config = dict(
    d_model=640,
    n_kv_head=15,
    rope_base=10000.0,
    attn_scale=0.125,
    parallel_block=False,
    init_std_qkv=0.0214,
    optimizer='adamw',
    decay_fraction=1.0,
    batch_tokens=131072,
)
MLP neurons of a small language model. Each row is named by its layer, matrix (gate and up: input weights) and neuron, and shows model dimensions 112-239. Each number is 128 + 24 x the weight over its row's rms, rounded and kept within 0 to 255. A neuron's up and down rows have the sign that makes its largest values positive.
After each neuron's rows, "fires on" lists the tokens most often at its 100 highest values on Wikipedia text that the model never trained on. A number after a token or word is its count.

L7.gate660 [181 112 141 116 155  99  99 115 141 131 168 161 109 180 114 134 136 146 162 136  96 148 109 135 115 149 126 121 140 120 129  91 141 146 109 142 114 131 137 115 125 129 101 127 157 150 151 137  98 126 101 126 134 158 116 100 127 127 118 147 144 137 105 151 108 133 145 202 125 131 124 152 108 125 134 109  79  89  70 137 159 143  87  99 133 146 177 149 131 136 182 139  92 129 123 158 141 130 105 150  88 109 157 119 177 126  98 125 170 133 156 141 142 130 138 102 148 142 127 103 176 109 119 121 138 131 154 107]
L7.up660 [ 95 132 114 128 158 138 126  93 106 134 136 153 110 154 152 119 104 112 134 144 122 128  98 124 132 127 164 136 144 128 121 105  97  93 142  89 105 135 104 125 121 126 149 132 144 128 123 101 150 121 106 162 106 102 156 157 110 145 149 156 131 154  81 131 140 136  99 123 157 128 135 116 128 129 157 169 162 126 131 115 141 144 151 117 130 124 143 122 144 186 141 158 134 103 129 121 154 118 139 130  83 108 148  93 113 144 207 149 112 133 108  88 108 100 127 106 141 131  92 142 147 127 186 133 132 149 159 105]
fires on: ", " 51, " in " 7, " August " 5, " of " 5

L6.gate1444 [108 122  95 136 141 122 106 125 176 123  83 125 167  95 120 146 123 187 160 132 158 118 100 140 133 137 140 124 143 143  99 138  89 105 174  97 134  95 133 113 138 111 191 136 105 144 129 147 148 141 128 126  96 155 164 117 117 145 122 138 129 146 120 157 155 115  92 132 147  70 113 124  93 120 149 126 104 142 149 159 160 114  93 130 126 151 117 138  76 113 171 193 136 156  84  83 106 142 145 129 106 145 168 140 134  74 160 139 124 146  89 114 153 103 146 152 102 123 105 146 186 123 131  92 106 120 118 154]
L6.up1444 [125 164 146 158 132 122 121 101 127 136 141  96 124 144 162 122 122 106  94  81 140 157 148 137 134 117 155 113 142 110 125 105 170 119 151 114 171 146 104 125 117 166 108 132 127 143 141 129 139 118 133 109 192 132 115  95 118 148 139 113 128 139 144  99 138 152 140 135 142 158 123 108 117 190 140 161  90 151 118 110 102 161 130 104 119 177 100 163 131 151  95 103 151 149 159 153 165 161 147 138 204 125 152  95 178 104 138 157 136 143 134 121 100 167 121  76 174 133 136 160 122 121 151 114 124 127 122 101]
fires on: ")" 43, "\n\n" 11, ") as" 10, " -" 7, " " 4

L7.gate758 [ 76 166 161 154 149 165 151 139 166 141 137 144 165  81  96 144 121 128 143 118 108 107 182 144 178 134 143 110  91 135 138 163 126 142 152 146 113  96 140 107 144 145  77 152 118 156 104 117  90 135  64  98 111 111 132 166 119 114  98 102 160 137 143 158 121 128  63 120 129 154 149 135 139 119 134  87 154 117 150 120 121 129 135 163 124 113  97  94 123 114 149 134 147 114 107 124 107 111 129  99 124 132 143  70 136 146 106 171 146  87 154  97 129 140 103 106 108 137 107 132 156 156  93 150 176 117 160 122]
L7.up758 [ 64 117 106 129 105 142 132 123 140 179 148 118 109 138 128 118 156 128 128 163 168 141 122 103 140  71 200  65 132 154 134 141 156 114 111 156 152 145 135 107 133 135 142 108  91 144  79 118 159 119 148 132 114 128 140 125 163 127 127 133 118 118 106 158 126 137 144 112 101 139 141 114  91 106 133 132 105 123 119 139 131 107 143 112 165 114 125 173 108 106 148 155 154 166 109 123 149  98 144 161 160  88 146 139 105 128 125  98 107  91 152 147 135  87 149 160 176 130 143 129 143 130 152 143  99 133 134 147]
fires on: "," 15, ", and" 10, " or" 8, " and" 8, ", " 5, "ing and" 4

L2.gate69 [133 188 118  94 154 168 150 172 138 102 133 180 143 129 115 128 122 130  75 154 134 150 126  96 129 123 114 130 137 109 179 132 135 114 137 151 137 143 154 113 103 126 111 135 127 109  97 114 116  94 128 120 123 170 151 113 113 149 115 196 113 161 121  82 127 146 143 154  70 128 132 108 142  92 105 141 176 153 122  86 127 109  98  81 107  87 144 150 126 117 105 165 119 149 121 165 112 104 136 128 131 160 201 125 119 120 120 122 140 125 138 105  87 172 124 150 114 129  99 121 136 122 140  95  97 162 130 125]
L2.up69 [ 80 123 114  85 160 135 102 137 131 142 183 138 152 138  77 139 142 116 124 169 142 127 112 112 119 144 109 123 103 125 114 131 159 103 161 153 112 162 186 108 111  98 156 160 138 106 111 108 120 121 149 137 134 160 100 130 136 114 109 167 159 135  82 135 103  99 158 166  90 140 127 138 128  96 121 144 136 130 115 105 159  92 111 108  92 134 122 133 117 109 142 125 105 136  93 164 113  91  97 140 163 150 131 130 130 142 106 154 141 133  95 141  96 174  79 120 139 139  68 131 101 170 130 126  80 131 138 137]
fires on: " | " 14, "V" 12, " | V" 12, " V" 9, "–" 8, " (V" 5

L2.gate693 [120 165 158 123 141 125 163 135 108 139  90 159 138 103 125 146 147  89 111 190 102 140 121 137 101 122 141 155 122 116  92 123  67 139 102 126 163 144 149 122 157 153 132 116 134 107 159 105 142 126  94 193 127 142 127 189 132 143 147 125 175 107 114  98 120 124 167 171 109 116 146 149 126 177 104 127 155 136 143 109 131 121 137 114 213 102  75 148 159  89 100 136 118 151 141 146 154 122 141  90 101 113 185 133 168 139 115  99 110 108  72 151 162 116 142 121 147 135  90 139 127 122 133 106 179 113  89 144]
L2.up693 [121 132 158 110 132 125 136 128 172 171 119  92 137 121 122 178  87 130 152 179 142  68 160 123 149 101 136 151 107 179 137 134 151 142 115 119 119 104  85 136 157 146  94 144 155 143 124 163 161  99  89 155 120 135 122 167 132 129 151 124 119  97 128 105  94 116 138 168 135 120 118 100  88 130 122 143 152 125 100 104 178 127 132 152 150 145 136 131 163 105 151 161 128 142 116 136 148 160  80 114 124 118 114 121  92 130 146 122 133 146 158 126  86 124 129 168  98  98  96 102 197  95  96 150 116 172  99 155]
fires on: "′" 29, " |" 20, "8" 4, " Panama" 4, "9" 4

L6.gate150 [162 145 144 136 102 129 164 126  69  99 141 139 145 151 174 169 141 143 119 156 118 142 108 143 104 116 192 114 148 121 144 107 140 145 158 105 137 119 117 102 129 138  98 108  94 116 123 120 117 138 143 147  57 127  91 110 145 147  81 140 125 156 147 126 121 163 163  95 124 175 100 123 144 152 143 144 116 129 100 173 123  78 116  91 138 105 156 115 103  82 122 121 114  85  95 101 140 125 163 135  82 142 143 122  90 141 145 157 139 112 140 169 148 134 124 102 122 132 122 179 116 102 112 137 138  99 145 151]
L6.up150 [119 135 108 122 159 111 150 120  97 137 152 164 160 125  66 184 121 132 106 113 109 126 131 114  83 149 137 141 117 149 104 105 110 136 145 123 161 112 162  63 134 100 155 108 127  91 135 119 128 142 122 122 109 103 185 111 148 150  79 123 114 162 137 178 156 100 169 115 109 117 118 132 170 111 124 164  98  79 138 160 168  92 130 137 119 119 125 126 132 145 123 126 122 131 111 113  71 112 139 133 104  96  81 128 120  95 121 133 127 130 152  88 115 165 118 134 126 138  92 149 112 170 122 107 134  85 153 142]
fires on: "| " 20, "\n" 14, "2" 12, "–" 10, " | " 4, " " 4

L2.gate321 [145 125 159 147 132 115 175 105 136 111  70 108 107 138 123 107 109 164 153 135 173 137  98 152 130 125 151 108 148 149 116 146 108 102 134 123 125 151 116 164 163 109 107 171  95 137 129 146 112 165  92 142 105 136 132 140 153 127 122 104  75 128 102 179 112 138 107 158 127 146 109  79 183 111 129 137 139 167 126 123 116 147 147 125 120  81 104 141 143 109 135 151  93 115 159 144 125 138 139 159 132 103  98 163  94 107 125  88 128 124 111 130 133  95 152 142 138 138 115 128 156 105 131 157 105 116 147 113]
L2.up321 [160 131 136 132 123 100 148 117 152 125 155 132 121 159 101 151 137 161 131 176 144 100 111 173 103 131  95 149 112 145 101 101 119  70 143 110 143 119 113 175 158 148 123 123 124 126 146 103 150 167  81 152 122 145 135 175 143  87 119  89  84 107 113 128 138  71 176 143 105 154  97 129 118  94 139 124 168 143 119 110 140 117 120 132  92 126 148 110 138 117 136 153  99 109 132 140 107 143 153 149 134 111 156  91 144 127 160 136  99 158 144  78 164 111 150 111 136 129 123 154 131 132 140  99 114 102 140 137]
fires on: " on" 30, " on the" 25, " | " 9, "ing on" 4, "ed on the" 4, "1" 4

L2.gate1328 [132 137 168  84 103 125 111 128 120 109 138 132 130 134  86 148  95 129 146  88 124 142 142 151 144 113 141 107 134  87 127 147 149 106 128 127 129 109 129 130 154 102 113 156 126 139  99 116 113  97 112 123 156 131 113 137  95 173 162  89 158 116 126 140 116 145 156 175 147 161 160 100 111 119 121 108 141  88 106 171 143 121 139  71  78 140 141 152 134  99 119 123 147 147 150 124 118 193 141 145 134 115 125 145 171 107 141 117 136 129 137 167 191  95  89  99 146  99 138 126 117 142 149 153 130 118  75 211]
L2.up1328 [149 135 122  99 103  99 147 145 167 116 134  95 136  84 114 139 111 117 146 154  98  78 145 110 146 112 112 126 114 138 102  81 133 139 135 111 122 114  93  88 124 114  95 157 111 139 129 138 128 120  94 150 171 120 163 101 132 106 150 164 154 133 118 103 159 163 108 143 141 124 144 137 156 134 117  93  97 114 118 118 132 153 108 127 170  78 108 129 102 108 157 121 113 139 119 120 103  91 144 138 105  91  90 113  86 135 120 120 169 111 143  67 131 122  78  89 134 132 113 128 142 132 119 132 142 146 129 146]
fires on: " | " 22, "; " 9, "31" 7, "38" 7, "41" 5, "43" 4

L2.gate498 [159 149 129 102 106 120 123  63 113 155 104 127 106 139 148 144 137  94 128 134 103 116 149 126 114 110 145 101 136 101 124 146 182 131 131 128 139 113 122 144  98 125 129 135  98 120  95 123 134 131 159 136 144 144 118 113 104 107 122 184 133 117 152 184 107  92 146 101 104 172 102 133  71 173 119 120 118 157 138 137 117 101 119 118 145 167 105 135 139 178 120  97 168  74 104  86 144  92 166 176 141 112 143 126 131 153 126 152 138 137 120 124 138 162 121 130 151 153 174 123 101 163 102 147  97 138 121 120]
L2.up498 [147 109  99 153 131 196 123 117 104 142 120 138 169 134  89 123 110 107 153 118 168 110 104 152 105 132 134 172  92 122 144 148 130 112  90 101 128 111 121 115 149 134 133 164 126 116 110 178 142 170 131 132 118 153 132 111 147 139 126  93 104 116 111 130 100 145 149 103 142 111 127 165 109 146 107 143 165 112 117 120 137 112 132 103 133 125 140 135 143 133 105 132 136 123 100 133 150 132 114 156 145 191 151 152 163 110 124 159  93 123 111 127 102 107 159 114 135 169 106 146 164 207 125 125 102 137 101  91]
fires on: " It is" 18, " it is" 9, " is" 9, " is " 9, ", is" 6

L6.gate363 [121 127 133 135 159 124 144 135  70 154 127  91 126 119 132 136 119 120 115  97 145 140 141 117  85 130 145 105  63 111 172 115 162 100 163 136 172 137 129 133  86 142 159 125 114  92 132 139  76 145 133 110 136 130 121 113 136 147 125 111 132 106  89 110 104 116 163 110 104 123 170 117 112 103 142 158  79 131 127 128 113  93 102 160 154 135 131  91 190 144 156 139  70 136 106 139 177 107 160 139 130  87 149 103 111 138 118 150 139 109  73 167 141 119 162 107 118 147 140 126 137  99 166 117 145 127 137  78]
L6.up363 [164  90 180 140  82 114 157 145 110 121 114 132 128 153 161  85  63 146 136 119 147 137 124  85 137 174 142 129 111  96 102 159 134 142 130 157 157 136 102 110 115 137 122  86 150  81 113 109 107 161 127 136 141 119 148 156 164  97 133 130  82 145 116 147 186 103 153 154 157 154 101  92 129 127 135 109 125 147 123 109 118 128 102 135 131 119 164  99 156 149 118 114 132 109 112 121 158 131 134  95 146 151 130  96 173 104 118  96 166 120 125 160 111 141 138 126 115 117 128 172 127 154  79 142 130 128 146 107]
fires on: "\n" 46, "." 7, "–" 6, " | " 5, " #" 5

L2.gate1230 [ 93 122 104 125 101 109 102 121 147 112 117 161 114 119 128 139 135 174 112 123 134 130 190 128 152 107 119 144 156 143 113 110 109  63 125 150 148 133 134 100 155 133 142 201 128  93 130 159 119  87 105 105 100 133  90 108 143  78 129 109  99 175 124 125  78 137 118 157 125 130  62 123 114 118 134  98 196 106 128 179 136 133 128 157 142 130 112 132 100 132 119 127 119 154 119 101  98 190 156 123 124  85  74 143 123 102 149 155 128 210 149  99 139 111 134 116 164 134  88 109 144 100  97 169 121 113 105 160]
L2.up1230 [139 134 116 121 183 128 168 114 155 165 126 175 121  91 130 140  99 126 105 163 137 147 118 145 149 141 101 149 101 146 162 113 124 128 110 148 107 115 137 123 171 122 118 120 145 134 115 117 142 142 114 160  98 138 164 114 121 119 109 126 125 119 126 178 124 104  78  94 108 129 110 106 188 121 152 120 149 162 158 158  47 127 135 139  80 115 155 130 114 133 126 152 148 120 142 156 101 150 115 118 106 140 119 108 124 162 134  92 140 142 112 114 127 114 124 128 116 140 109 147 124 124  82 134  92 144 156 133]
fires on: "1" 64, ":" 6, "200" 5

L2.gate878 [134 123 125 123 132 120 102 122  94 169 151 149 103 150 142  91 138 114 139 120 116  96 109 116 132 127  85 139  89 150 143 128 132 105 125 106 106 157 130  81 119 136 127  78 174 155  95 165 185 103 103 145 124  78 149 153 164 124 125 124 125 126 101 126 112 137 134 126 111 111 109 115 122 101 165 128 140 123 155 159  90 154 103 139 114 133 128 131 111 164 138 124 158 100 106 149 126 121 131 132 102 130 162 170 125 130 148 116 111 152 188 167 117 134  88 139  96 132 140 140 107 142  80 110  97 132 153  77]
L2.up878 [152 113 101 139 108 133 121 126 112 127 113 119 158 147  92  92 148 172 115 128 130 140 143 165  96 166 114 172 159 121 130 118 152 103 123 120 139 132 105 129 127 174 155 123 103 156 158 108 142 105 137 114 148 109 175 169 128 103 121 104 149 123 164 158 120  98 153 144 116  98 131  59 137 139 152 104  87 145 155 180 125 126 130 124 117 134 137 137 136 160 130 132 144 142 163 147  80 149 156 114 116 126 120 143 176 127 102 131 143 107 120 151 149 137 122 129 129 134 188 104 126 121 148  97 111 101 126 132]
fires on: "\n\n" 25, " of" 21, "it" 12

L2.gate1069 [123 114 151 128 119 165 132 147 108 133 169 132 128 114  99 132 135 164 129 106  93 107 117 125 127 112 138 127 112 143  81 113 103 150 125 140 151 142 157 138 156 130 131 137 108 180 124 104 138  69 125 100 127  95 113 161 190 102  99 150 134 154 127 140 128  90 135 144 145 115 142 126 128 186 116 108 118 146 159 122 130 133 116 133 148 129 159 128 158 165 137 126 142 112 108 143 158 114 157 155 120 151 172 148 111 136 147 147  83 131 129  96 134 103 103 122 119 126 162 110 109 139 107 151 146  86 160  96]
L2.up1069 [145  97 123 117 157 127 137 201  91 157 119  81 118 127 112 133 111 142 136 141 138  93 123 142 114 143 152 154 143 103 156 117 122  96 136 123 136 101 108 139 104 148 165 147 112 132 113 135  89 103 131 155 126 178 102 109 126 131 117 100 117 134 164 124 128 151 135 137 120 134 104  94 129 113 129 158 123 126 115 140 103 164 118 168 139 101 161 145 133 159 183 122 124 101 142 115 132 169 126 141 122  97  94 139 159  86 155 133 129 112 139  94 155 117 209 128 133 136 164 155  93 107 127 113 125 138 143  82]
fires on: ", a" 45, ", an" 18, "\n\n" 4

L2.gate1211 [ 90 121  85 155  99 116 131 130 158 153 108 105 167 122 126 113 139 157 143 158 135 131 108 105 141  98 150 128 138 121 139 102  73 101 111 144 143 128 123 121 141 142 144 102  97 175 177 119  96 158 154 115  98 139 119 157 151 119 114  98 122 110 127 124 138  92 151 154 131 104  89 123 123 141 132 124 123  97 143 138  89 131 112 153 187 131 122 151 168 117 126  99 159 138  83 126 149 201 148 101 124  96 124  95 107 126 146 119 131 129 117 179 150  77 194 106  93 117 119 146 151 152 127  99  91  91  88 114]
L2.up1211 [108 174  82 121 133 134 120 116 155 144 168 139 138 149 142 179 105 121 141  98 125 142  97 131 135  83 137  87 115 146 108 117 106  92 156 108 154 139 118 102 130 139 134  93 119 109 107 133 148 139 128 132 128 122 117 129 181 130 100 133 155 156 157 160 211  90 129  78 130 110 155 113  96  91 156 109 119 131 139 126 140 143 125  72 126 156 167  88 171 125 125 133 161 136 123 126 113 143 173 152 128 125  73 139 115 122 155 105 130 112 137 136  89 146 115  77 132 126 139 104 139 159 106 106 111 127  86 144]
fires on: "\n\n" 70, " sur" 4, "avier" 4

L7.gate781 [111 124 139 158  83 133 114 151 140  94  92 120 143 131 110 217 135 112 152 131 138 160 114  85 134 136 136 109 146 144 151 128  92 143  62 107 135 148 134 144  94 184 107 136 102 148  69 106 138  86 152 149 132 126 137 146 112 147 110 133 151 131 123 131 107 136 140 143 121 127 132 113 148 145 136 130 143 133 135 171 153 124 122 150 108 123 143 142 160 122 110 118 128 136 139  98 150 150 126 132 126 129 121 126 128 108 137 180 106  89 103 161 112 142 129 150 110 175 139 125 131 124  97 159 141 112 162  84]
L7.up781 [152 128 109  84  88 163 142  97 106 137 163  80  95 156 102 125  83 106 127 158 141 154 169  96 103 149  96 111 122 114  78 132 171 116 122 104 127 149 135 154 155 122 108  84 115 105 101 124 153 123  81 144 154 148 140 164 107  95 168 139  82 124 112 149 142 123 158  94 139 147  89 178  95 144  98 149  62 145  92 124  95 131 146 105 151 162 143 105 200 132 134  97 156 151 117 116 129 140 147 138 126 179 128  92 158 186 180  98 156 126 128 139 107 142 140 140 161 118 110 113 123 171 120 144 140 161 107 114]
fires on: " | " 39, "–" 22, " | ." 12, "," 5, ", " 4

L2.gate265 [ 86 139 144  88 127  93 128  90 179 165 133  96 141 127 107 134 162  86 162 139 118 117 153  88 128  83 113 131 157 112 127 154 101 145 157 108  65 129 102 121  97 100 151 139 115 118 155 106 132 153 100 134  94  77 132 177 125 120 113 128 168 126 162 155 129 109 114 139 133  88  98 154 117 153 122 151  73 127 155 137 136 116  97 123 102 135 127 135  79 153 126 169 140 118  67 154 118 128 148 149  99 109 138  95 131 103 109 136  94 132 143 138 122 163 124 168 158 117 119 137 147  89 137 150 155 148 147 163]
L2.up265 [152 130 140 158 121 101 103 126 124 116 105 135 152 151 146  93  94 119 167 122  79 107 131 173 152  79 151 155 173 142 141 129 138 116 113 125  92 101 132 171 174  97 132 132 145  60 104 108 144 136 119 121 164 146 122 134 123 129  81 160 218 154 146 171 124 108 151 149 119 152 160 119 151 104 101 163 124 136 134 117 104  98 203  99 162 141 119 132 147  86 145 164 108 123 144 106 144 133 137 127 119 109 121  88 126 100 104 113 125 123 105 177 182 108 138 104 117 150 158 166 137  72 133 121 134 122  91 150]
fires on: "l" 21, "den" 9, " release" 7, "we" 5, "ol" 5, "hr" 5

L2.gate390 [106  76 180 130 172 108  85 125 150 125 140 149 123 146 107 111  83 117 124 165 103 113 124 122 142 107 141 140 165 163 110  97 116 150 151 122 166 163  82 121  93 158 145 135  94 115 124 121 128 139 111 175 100 140 125 113 123 120 117 154  99 130  99 118 138 158 118 142 139 150 154 188 141  80 107 133 120  97 125  98 129 131 126 125 115 110 110 129 129  95 145 125 139  96 120 131 121 134 161 170 100 126 114 114 130 127 119 125 119  85 130 139 123 109 141 153 143 163 124 148 132  98 126 125 129 143 120  77]
L2.up390 [161 130 110 139 136 135 144 135 119 145 117 124 106  93 114 101 166 139 149 166  82 122  78 147 104  96 119 125 122 151 128  91 132 134 106  99  90 121 159 127 151 167 122 143 160 104  90 153 145 140 107 112 137 127 101 170 107 118 167 148 142 146 122 104 125 146 145 118 120 119 129 116 146 104 149 140 135  81 148 150 137 130 122 114 143 130 110 151 149 192 129 185 124 192 116 140  91 115  71 134 107 165 141 127  88  96 147 108 124  93 154 147 125 138 163 156 124 184 108 108 133  81 168 144 122 113 137 189]
fires on: ", " 31, " of " 25, " in " 16, " on " 13, "ed in " 4

L7.gate1325 [117 137 130 131 111 151 127  96 125 118 115  58 145  95 144 139 105 160 171  95  99 109 149 157  89 152 100 141 126 114 169 125 136 142  79 136 131 105 147 145 131 142 128 159 116 129 101 103  98 113 115 138 127 121 139 123  96 160 173 109 157 104 155  91 141  93 191 141 118  96 127 126  90 131 114 132 129 150 150 120 133 121 139 112 149 135 101  92 153 170 136  73 160 112  91 138  98 146 159 138  79 131 108 135 152 130 148 142 135  80 128 145 119  96 131 148 146 110 143 102 125 124  98 143 118  97 107 157]
L7.up1325 [161  85 124 140 118 156 105  85 130 122 151 139 171 151  96 119 124 153 126 130 111 133  83 133 108 148 105  99 115 179  90 110 163 143  84 126  75 123 132 143 184 175  89  63 135 121  85 128 179  91 137 131 117 150 134  91 155 168  88 163 115 122 105 132 121 142 175 145 138 158  99 104 146 170 162 153  74 120 125 165 140 137 135 115  88 126 127 156 129  98 163 105  90 123 140 120 122 130 108 109 163 155 138 153 125 130 138 130 137 159 144 124 111 121 196 156 138 125 170 139 104 124  87 135 110 103  74 129]
fires on: "," 47, "′" 14, " | " 6, "°" 5

L2.gate1515 [159 131 132 146 126  91  81 157 121 134 135 122  86 151 134  98  87  86 127 197 147 129 139 144 106 125 143 153 134 118 121 124 157 127 130 129 128 150 111 134  80  89 141 150 115 162 123  92 170 122 107 127 110 147 129 150  77 154 118 110 136 113 140 107 110 186 128 212 135 168 138 105 127 127 116 122  94 158 128 143 139 128  79  90 138 129 103 134 127 169 138 138  62 101 130 133 128 112 121  57 156  97  85 145 113 146 164  91 144 107 140 134 132 126  96 114 140  88 148 120 117 135 156 158 163 117 132 141]
L2.up1515 [140 118 103 129 131 121 124 137 129 118 144 147 116 128 166  87  80 114 109 140 101  87 174 145 153 133 146 135 120 108 133 167 125 115 175 159 119 168 132 133 130 125 107 138  79 132 152 149 151 122  99 136 118 149 139  84  86 134 121 139 132  87 147  73 110 135 156 125 157 132 101 164 144 154 156 116 147 125 130 131 171  85 125 130 150 165 120 131 134 106 130  81 121 151 138 166 113 104 106 131 131 110 111 152 114  91 141  98 155 118 118 134 109 125 102 137 119 142  61 119 100 122 126  96 132 132 160 104]
fires on: " | " 60, "; " 17, "–" 13, "|  |" 4

L7.gate1410 [127 148 126 142 115 125 131 103  98 146 117 157 121  97 166 140 142 145 113 114 115 138 124 109  79 144 131 129 127  81 118 105 110 161  85  90 135 146  90 129 149 105 169 137 123 137  68  97 102 116 125 130 133 155 128 110 143 170 126 153 136 142 122  81  63 105 108 154 107 104  89 148 118 113 130 130 140 131 153 135 107 128 148 169 128 135 139 167 132 132 112 132 113  78 108 120 137 143 128 115 125 171 157 123 131 128  91 111 146 140 145 145 109 128 172 140 126 175 103 131  97 103 106 165 144 145  89 139]
L7.up1410 [175 131 118 112 159 167 147  91 132 156 147 174 116 132 117 117 126 120 114 135  91  82 172  89 121 132 109  96  93  69 128 143 111 131 107 108 143 155 153 135 145 139 106 150 129  82 144 101 177 142 116 117 136  87 105 152 124 127 139 106 144 119 148 141 117 104 154 123 136 146 119  98 129 199 111  72 173 107 116 130 105 104 145 115 142 130 148 128 114 139 168 109 166 144 100 137 110 127 148 151 125 132 133 147 161 136 146 128 131 144 172 132 154 108 112 104 116 130  98 133  87 132 100 132 125 138 155  75]
fires on: " | " 33, "–" 6, "% | " 5, "é" 5, "; " 5, "em" 4

L7.gate499 [111 108 141 133 173 101 125 175 121 156  77 155 133  96  82 128 117 100 110 178 159 133 129  83 145 135 129  93 124 128  90 122 112 125 128 161 151 165 138 114 136 114 122  97 116 107 158 174 157 148 131 138 135 118 115  90 114 124 141 130 119 122 110 121 138 124  89  93 108 130 141 175 169 144  75 145  99  88 166 128 141 129 158 143 168 119 106 182 153 100 131 134 139 137  96  86 131 142 160 148 126 104 116 166 147 127  96 130 146 132 103 125 122 116  62 141 125 109 122 160 129  94 161  87 133 115 163 146]
L7.up499 [131 100 142 130 156 133 167 101 127 138 131 125  99 148 128 129 152 143 130 122 126 108 113 167 153 131 132 136 129 165 152 121 130 118 148 139 121  70 160 112 106  95 174  96 147 170 121 118 146 130 109 149 129 140 107 124 107 128 161 118 165 145 117 124 101 184 127 164  58 139 151 130 130 110 137 108  87 147 166 107 108  91 134 179 116 160 128 121 141 109 129 104  93 111  99 159 127 109  91 121 132 109 121 130  86 123  96 148 149 136  96 114 126 148  97 109 117 122 110 161 113 122 145 118 140 143 145 126]
fires on: "\n" 34, "." 14, "| " 5, " In" 5, ")." 4

L2.gate1212 [161 143 114  89 104 148 122 131 128 153  67 132 117 150 114 155  77 128 120 124 126 126 168 108 118 104 124 128 147 153 159 107 144  95 134 123 124 130 150 104 127 107 143 140  87 103 126 153 168 127 126 165 157 132  91 130 111 158 165 130 131  82 135 112  97 140  97 165 149 120 182 141 123 153 119 128 105 139 169 134 120 203 132  89 139 154 147 190 138 132 135 144 142  83 121 151 140 157 118 174 139 116 123 135 167 103 142 128 141 100 110 155 130  93 102 131 156 124 117 137 156  96 132 141 110 155 135 139]
L2.up1212 [122 152 165 106 141  92 101 102 200 158  99 145 106 154 110 160 107 162 127 132 104 124 122 144 137 126 129 107 147 127 126 118 160 107 146 121 133 153 134 134 102 119  89 171 174 110  97 120 138 132 139 141 122 175  93 133  88 141 160 152 136 103 144 173 171 113 134 174 118 168 139 117 113 174 127 124 135 180 143 129 143 157  98  81  98 142 137 139 111 106 124 152 126 106 149 129 122 128 139 150 198  77 116 147 133 134 145 131 116 119 160 110 118 117 133 136 106  82 113 119 105 144 138 102 135 119 111 107]
fires on: " | " 80, "; " 20

L2.gate1206 [128  94  84 133 107 120 141 146 107 118  83 127 135 100 127 117 129 131 169 153  76 167 120 149 147 115 106 146 140 132 119  98 122 105 138 109 135  91 105 124 143 156 142 135 110 146 125 156 106 108 120 136  84 110 146 149 153 122 141 100 110 149 165 125 114 145 105 125 100 107 106 140 146 147 139 164 149 144 171 171 166 173 124 139 103 103 113 161 133 143  95 116 140 139 113 147 121 144 139 124  95  90 153 128 149 123 130 110 127 136 131 120 132 108 145 127 145 125 100 106 139 115 121 153 122 109 144  91]
L2.up1206 [129 161 111 120 177  84 124 140 103 163 127 117 121 184  99 147 164 110 129 119 102 134 151 151 161 151 140 145 152 147 131 102 129 124 132 149 122 129 146 153 101 128 120 147 164 157 119 114 126 104  93 111 173 116 161 131 153 109 135 176 105 129 132 168  96 129 125 166 187 148 121  99 178 124  96 116  77 150 133 128 104 130  65 115 155 196 151 163 135 135 109 124 136 126 110 133 153 141 151 141 123  86 130 125 113 111 125 102 151 128 150 141 100 142  83 127 144 138 152 152 150 157 133 103 135 106 145 143]
fires on: " | " 33, " the b" 7, "1" 6, " qu" 5, " the c" 5, " cap" 4

L7.gate655 [ 95 126 109  80 116 136 127 179  97 158 100 102 132 134 147 134 119 122 122 142 137 161 157 117 134 100 154 127 129 113  93 161 133 142  72 160 138 155 159 143 151 162  85 126 146 136 141  66 116  90 110 147 116 113 147 141 114 118 134 150 128  78 125 142  94 106 111 149 155 126 127 113 154 124 148  78 164 143 143 146 134 106 189 175 140 130 131 122 129 140 101 128  87 132 128 147 107 141 134 146 126 156 183 123 148 128 142 117 163 156 155 126 127 142  99 137 142 141 123 111 157 116 118 128 124  75 118 131]
L7.up655 [120 169 106 159 106 142 109 111 125 123 163 159 104 162 169 125 104 144 103 180 107 139  73  85 116  99 158 151 135 166 151 120 130 141 148 102 131 142 137 114 150 131 113 104  85 142 110 138 104 122  88 139  96 156 159 165 145 108 118 147 106 128 120 160 147  92 110 136 158 140 146  90 107  95 104  99 154 153 130  94 129 110  97 124  99 141  93 141 114 102 122 121 104 110 115 133 115 125 141 131 131 122 182 119 110 162 176 125 147 137 125 133 136 150 138 153 139  88  82 147 123 138 142 117 122 133 127 128]
fires on: " and" 44, " |" 13, " |  |" 12

L2.gate1275 [112 130 111 101  92 128  74 124 121 143 165  66 135 156 170 154  99 145 154 174 135 153 105  71 127  95 162 150  77 147 123 124 154 133 101  75 127 162 161  83 114  94 115 168 115 133 117 120 155 106 130 116 134 131  84 134 120 105 108  97 141 106 150 149 110 135 137 147 120 126 137 115 122 163 109 124 164 123 144 130 141 161 137 138 132 133 133 142 128 101 144 133 113 137 132 121 122 134 104 104 143  96 115 123 159 141 131 107 130  70 116 201 161 137 142 109 153 133 140  99 127 125 109 137 111 121 136 167]
L2.up1275 [145 128 106 102  93 155 110 146 134 126 182 122 138 145 116 116 154 158 128 128  93 135 134 110 135 119 155 119 114 140 114 105 114 140 129  98 155 111 156 104 113 155 138 135  96 139 130 117 121 173  64 171 109 126  90 127 136 120 119  94 142 147 150 113 140 119 134 132 118 143 123 125 137 113 148 101 126 100 148 131 127  98 106 121 127 122 164 120  98 142 136 134 148  96 123 131 142  85 128 115 140 124 137 113 174  84 110 113 145  93 108 122 118 147 110  92 185 144 101  82 130  78 117 123 110 117 121 132]
fires on: "." 24, "ive" 13, " I" 10, "are" 5, "\n\n" 5